Part of a small language model's weights: rotary positions, a variant of Muon for these matrices.
MLP neurons of a small language model. Each row is named by its layer, matrix (up: input weights) and neuron, and shows model dimensions 352-543. Each number is 128 + 24 x the weight over its row's rms, rounded and kept within 0 to 255. Numbers have three digits each.
After each neuron's rows, "fires on" lists the tokens most often at its 100 highest values on Wikipedia text that the model never trained on.

L3.up427:148148105149140179102137131135180136152117109113134141164131108127105132141091162141153141162126124133143143118121147152094166135146122138151134145148121119131130105111119120095129170104127140106142139148077105123128112104096138109129111132150160097132102123137131117106124132107139131151123127143113118187104115103093155154159145104122130150129138146076130120139162143115122150145167127125099162149145157082114146122116101156128124134128106144119083118150085108139074104143141086189119147132123140135150099111101089172118135091167135099128114179151150095126136153113080133151
fires on: "ad", "en", "st", "it", "ph", "ing"

L3.up1395:131157152167145145152093075124098121104122141126137146098167123119117178118123121136147142154092149149096171133129153133124123136106122151145119147088147145154117099081114104133145174119120107120121113145163097116099064091143131118132137113121117129168093115111107153162142117136112131155119157157105109119091129120167108130161123137149107102115089154151151144149144103137105149124144134181148164106136146143111131124147131137159188125140106135136119067103108143116104169136119112136111116128116129146130134089132126157113106136119118163186164106161113118131163162148152107137
fires on: " of", " by", "ur", "ci", "c", "en"

L3.up2982:110176095105128099154170160116084115089092075115117111115155147144149131202150135126158168098130074150155131143114131133169159140118174146166142104154097117131125113121124098125152107096142135092143126097124083110141131172146137119088107137104114125141126102119127113095137121124118155118114174124140150162155176112128142171101134076145133139137106142104142141088151138159131107182100105127119122120130154159141099145137100125116140170117122156166124100125156140109120108126144116130122148136114123111143120105138109137165120137108120122126097112163127124102114149128086127092
fires on: "or", "m", "pp", " Film"

L3.up548:158148113145090117144178151093169127138108136133162130119138178148134126117170136119159109081128118113134155133152099097120165127143089113132138151147136121096123154125141110128152099155145133169121187092101135138122130166090107130166131131150182120122154151089119135145149167121120140139133124183131106102163129098120131175171140128127159114131149105144122121134139196117152154111142104111089157112116150144112112103149149149129128097121140147151089062103106120143158116140138100126137121112104157157108090134104156121125113142113100127112173174079117079148144140166151102141
fires on: "el", "l", "ol", "r", "ent", "ul"

L3.up3467:150126139095161130109132132142121065131123133136111159126087056114162150067091094146182144135115187142151130126127141104115140089142136136170112138150102117140128086114113141135143142116118090161092125137163143101122105075124161129107146132098105100088158135117170146148133127115198141114154132117126136119087098142117134147104105141127163115128182153069118110103100147148083133131130112078127121118140095161128061152103119132119122137119115148173102110128092101153132111158130120141148124116142152101121116161112146114110196139136098115099114149127105150089118150095102104148
fires on: "s", "ABC", "or", "lu", "am", "it"

L3.up739:130149153143140144109136129146154125141122169108121135123139123123104091113153134120127097110154092153135108138113163141163143122167093142092066130120116153100126122119124103117136106156117150153122139126106124168096124105128133121118136132176160128126109144114128137157117109099120114149179140111146109135115129118143102110136145169116147095160145134138157139122091138106118118125156092111095137140103124154122156125088119079146142125134080119114169165133118131084137120140125125145160092113127174102142124133149139090112120085110137081184101140182076133143120115119125089115
fires on: " |", "zu", ";", " ="

L3.up225:099081167121096105127115104152093137131139157143170112142102163124107144131114152116148102133099130139146131125150083144116137077132121146131131140166120121153180110155147107131129110119130108124092132126093116134119154160086110152128134085118120130118189104096153182103124089150126097146130133084117138157081108099098127152139138096140173138120131154127119092134116151102153116069095151137136099128147109117130153136149155121122183089114129140132158130117154130111111141160143120077143136124110107128109167130132073130161159102123114141136119139077125130091141113122128136094
fires on: "s", " |", " Apps", " Goals"

L3.up1051:146099128164145140134118113132113128131124151163145157117116134170085091117115091143111115116131092100151164127139140117117150160105147166136178081154090130155161112140096116110144125088145146154114155132121158132159098107123173115130126113163118108157138104130148138167153140108140128152118141121140129183119144171146130119189141176143167121093116123096114120148144103134147156127129077104112104184124134135116100129146170096174058115107128153146136128075155104121133122153136108129108127145162114090085132133121145113127155123150110099140114126118129122158170144114118123130
fires on: "s", "er", "or", " video", "tra"

L3.up2102:141104148126144145128112096150103143093117123108086145163119157111094043128155126154133142097142141078097124114132130137149106105106085129103121113147121149146141149115164117189165158130125140104125118125094123141107134167137105137128113165138123133147123131189113161104111097105164108132086135125090119128131111193134154098150153118136150167130181140163132090128085117125118142068089102151102104127091119132106130109078136075122152136117112149148107109101128152146146138130127149104163104196130144116142132087142119151138106111123117121133108105149096153171089131150104116117
fires on: ".", "re", ":", " which", "ir", "ru"

L3.up121:108126170145168161117133164117140138106182124154135135113120161119125135121128131117135139145134127119117119121118116128149128139124138130149106135122130128107129140119148084163132130098103101156125101127174163122116159127093131116160158154167106095143116108102121125122146117117120076140123126128110099150147076149123139145101107144114133144118114147108068162120136169104137125162110143122105172132116153094096144106139138107097105105126132095109173088124134133122145152121114127088089105136142128092166109079138067126130119129075098112104119165105112104160172132094122138168
fires on: "\n", "."

L3.up2713:151156122124127119141141078156132143091154142146113119161171162105075128109141145146126118082096143098107175092107139139105078111118109146088150100144083115142115130109147141090155126137108101113094144096122153098117134139090124135142161117106120123130129121113125139172136065133068134142111124113100131148120110114105126153126191114090096182087088153142109145123116138114081076163114157130151128111125125147120107101137105148130113149165107143168142166145179104101135127126104124151115131135131134163120128119127106042158143165156131103153134137113138128121105133107135127119
fires on: "e", " in", "m", " with", "er"

L3.up2375:151110124088107126136145146158117135106095111134230146131103117104124132109123149108137101144122149148173149153128102101144107164126117124116103129089105146125121068148145129130110104088109156116139135048168119119184157145140136127089105129108130122195160146134130090097151143095100118145159156116126140124099210149117149125135138114148097119168117145198123118136128128147094139165154113130145158138164123147109130155141108137157092127127109117045127112113153138082097134134124098111107114133117154170120148130155159118133137115164158149129137115113141144105109174095099113112
fires on: "i", "a", "na", "mp", "ne", "phe"

L3.up2206:154107116144103122115120101142131137078080186114164126156128111144146137079121126094102146187111127147111135109147169124148130161108150151142148134137159129114122114150130131140125115150172151136133083099131143163177127113155148116156131152121166146114101110142128117141163122107129106126132142113156086151101159134147159145137122106096112115170169108105155112105139130091108118115152146135130135115140081106131153117150153175139128128094181134109135141138176125157153131116121093116076076160133124151143120092118103110139144129171133153117181081150119139123121144139103157157
fires on: " as", "'", "nes", "’", "s"

L3.up1346:125163112163105115091134136136161110165138131061088136116134169159150094135098156126099106132124109114172131105135098133134095140113163147183127144096149096182105104183141096190128102121170143124147105136125101159148155102105142118105146111127109127155118109135167153091112095111076099123140112168161128110139114114116118114118112125122140117092133133146148091117108140161131089147129148139161148153143142141096140176143097170176174103116138150117111149090122111109139136132125101084153132196119068149150107105156120098120157105165164130130109114145139139116106101101108143113
fires on: "s", "les", "L", " Apps"

L3.up734:153102130132104120155150111098138131114106077149126162152142119162155149178141153151115131119152130158082152141135118093128130110139135115119170110148166098124146134161132127165135112105177164108114138135127149101142136133119152125123110150146137111102144105081101128162139170111153128106143143091128109135136149108143167132151156132141153202124126102093178130146097115099136156099101100138159099110191154153079158160088150180131125084068141168128185129150136122113103142110129117143097065110141119152134132108114127172104138113164134052145112134139151134143146132136114120174
fires on: "b", "or", "p", "n", "ar", "pl"

L3.up1628:118142086157107164125139128087139134138108137152142162146116133148134151112176121179170115117121101140115124117108126130163109140080161143154094111105131144138095128126215135130138135152125172162109118112143133115111154119164112149151076132126128115141098122173129137163138168115150148103124150120144110096125171097153135120133138094149102159121130139080155172125119142146149108125090133129116090102119118108098165173113146131110154158109133120156133129177140091100155110145131085131136121130131103130157118121168123117114151120122159116100130169153100110136127113102172122140
fires on: " as", "0", " of", " U", "ing", "'"

L3.up2295:115149117141161138144103113147136089123120152128124172130114087133112132116162095124101131148096168125106141080088116130148127117150146128143092135147117123116095089155098110118142138104126130119097083134138073135153092109108175126102140114134098124184120075121123127103107167120116141133165155128130125170128111114137087101101136199109173118141107116136129148120096150109151144148137119125127144143142074148152135152131148145143115157126155109102126133141148098162143134095090077106112098126148166061124149153148095092140187142111122131133190134114144157155107127128124093109
fires on: "s", "'", " politician", "us"

L3.up491:124122105127117116138128151135122156169140135130160154109084119121126100131133125117099061172170140127111102143114112127096123151153112084151098194077123127129139137106167127149124134204128140138088113135114118141135075124131129125087116155104128108107122132139149124150137174121153116121131101077130157112102110130154057137189109126099148118146107112124132094107138093103144178124104139133087124161134147091107092135142122124106144098183116149113117127148124161123146126146124138115094148136150059119177151087113165136140102127140152122099105124159161162150131197138120124136
fires on: "1", "th", "2", "mit", "leg", "V"

L3.up75:149160164155108091163095134104119145148139120093129104108140119104149121171114128118097120138156112117141125108149136141096104103128116125131097118114094127144107144135142170124114121135136110115122167129131122101162111176078183113136104126162140098104153125152123111078090104138165116149119142105167158141103100153106092144131120114119107114085141134113110117136102137112130164081102120141114151097118084112064125132112111125124134142126104151118155134140128123138098140150154125149097135105124120160113113127134146200119054162088104098159115122163133114129153170080149100162
fires on: "n", "r", "b", "h", "ens"

L3.up478:107092116144113183086144123105139127088125109147154128139151142153124119136115133182134163116134132151125087097108101139125136136119112126080116130114113154134136136161150127140156116154132174131090104120111133153144167147117119153116129177128107096145129117149116119135102165119110155130125115131115163146119149170130134131107106154142127162158145141126137151133097135119148114105132148156107117153137119146144136097146146114090149135134123130167123145131150126090146118119119131164140120099138094147122101135154097086135148062168159148123140134118118140150164084135133134150
fires on: "s", ":", " years", " and", " found"

L3.up2574:102169153117138121136163119169154168120147122126133138137169166098125109121115126132133122108161100136097118123094144160126123090160126188100082169153107131147119077161124146136173146139159132111121144131119112109091137146110140150127115140156123136129094124156143127113110136125131135125119124101131154107102154112136098122128112159107116199131122114157143101134180155085095073171199125112117091134104120149143078113108109079108142135135143169144085138103125147118146092124181147138110130158161111110148119113138135125166188129091102126114108154143118144120130140119134098143
fires on: " |", ":"

L3.up16:139141074098089080132183196130133146092100154123152112123126133127138108155125130104137169146140126187147151122096130134174153139130121119172172163106140123102107153153147120135180089155101122079151134099096117149138122140132124117142138143128147153087117123096143161069128144111114096126126126121142118182171120130110145116175122092118137086124149123125143119128148121113137113172101167145121120111164131146120106140146144130116129095170112138122112133149101151159128115127150178124147122133171141140130148170176140089091127114089146145160110106117134072121111112143136135109
fires on: "ing", "bel", "at", "ri", "w", " of"

L3.up1704:148152121087131116157098073162081137149074124145108115150098112107096137168117110168121097171137126152124124139079134147151133111145084116124129152087144112147104112166124123122101086097113162155093138116094141147133120109128097114163144111101120105099143107156103127136108161139152106141123118132132172173111145140106123114146103199102099096123116105142152133139151112118137162144135115151137081117121161121181082115152149127163178135102132141116136120159132140162126101111156124135137145127125139103166122158115135135138087121156125134099102119171108113108125136106114131124
fires on: "i", "ic", "mo", " committee", "0"

L3.up1781:133109151128117177143134141155181129107139139152092131095146153119123149107118139159155097136127127115153152102108155145170126113167141132128143134151096106095100120111154100139138108108149122151094143145136142133135138150192140105135100131106156145147079163115138164126136110078142162090178167115109149082096128140151116141115132113139106117095124097114121159110161123126132167150124134079096111106115110160128122169090149127146125115127162105103162150116088122110101125119112097114126153079109113168136101133116129110125143123120090180143133128121118112132128137131153172067
fires on: "id", "on", "n", "ron", "phy", "gon"

L3.up537:101115129171108131149097176131137164108135143114118116147153140131125158125119176123095071182070130155113090090171116128135139134114116138133118113147128145148113109129113165159090120143172115105143103116120095144102098133128119109136115087108131113113147094157105134142117141139123138165121139122107146175132124105166145155184123138147157143135134118127111114121108149163146156168131155088128169126154110120119131137129173159068162132151118119109139139133143104101128160134125121096167136092091086116116107134108077119108148154137123149161114089139171124108098124125112106145
fires on: " of", " by", "er", "hu"

L3.up2660:140154093121088161112117138106127106102112134135124148141112133096110106099110074115123135136141128086137137111105137128135129145157061124187107124161111127115102151119119126127152140113110114157120135163146129171117126156140140145105137131137161112145122121136099115100140133096090147130092128122114098155099081111171108177167064147094110118100168156114135144106134131142162124140085129125165132150133131194151117119166128115168136098092140139138106125133126142105102140145132110159144131144112137126116111106141135075148190140080171091114099146138137115142099127123115131081
fires on: "s", "5", ".", "3", "er", "th"

L3.up2903:114131132172156107135131140077113132147147137145101123122123135113152120106107110135136107148120139149104143129158114099094171120123091117154117165138178101086077124155124162075105070098125128143092133104125129097095126184152148124175135120139118181136140153126093153111164088097143148122147153121145076119089134106150127110160162133154123133111150157141099095099100151095168118081107107140166125109123140114111134135183153172160145162168136069110093076103082112175146113130118137126126093095095118101145113142119083158105137110147136138125159125140161084106116153156146135157
fires on: "el", " married", "at", "ent", "ter", "en"

L3.up1354:134163160148147154139137134162105073130129102064139170116178139123155131125131143132089123148079139099119097130100116107109075119158124110116171168183143111057151148119116162147134131105097121124149134127129164091111085110122110137150122125145118162151140117183153129147165139119130114129139104105104134115121161061155170101153130130138142143098144140132134137100136149105132117105092139138190165144141174099155129106123112138144108082153110109132115124120111157120181153175118126150094108146124091114134125142131099128082130107104113108154139150083185107116163134105109158120
fires on: "\n", " of", "ick", "ic"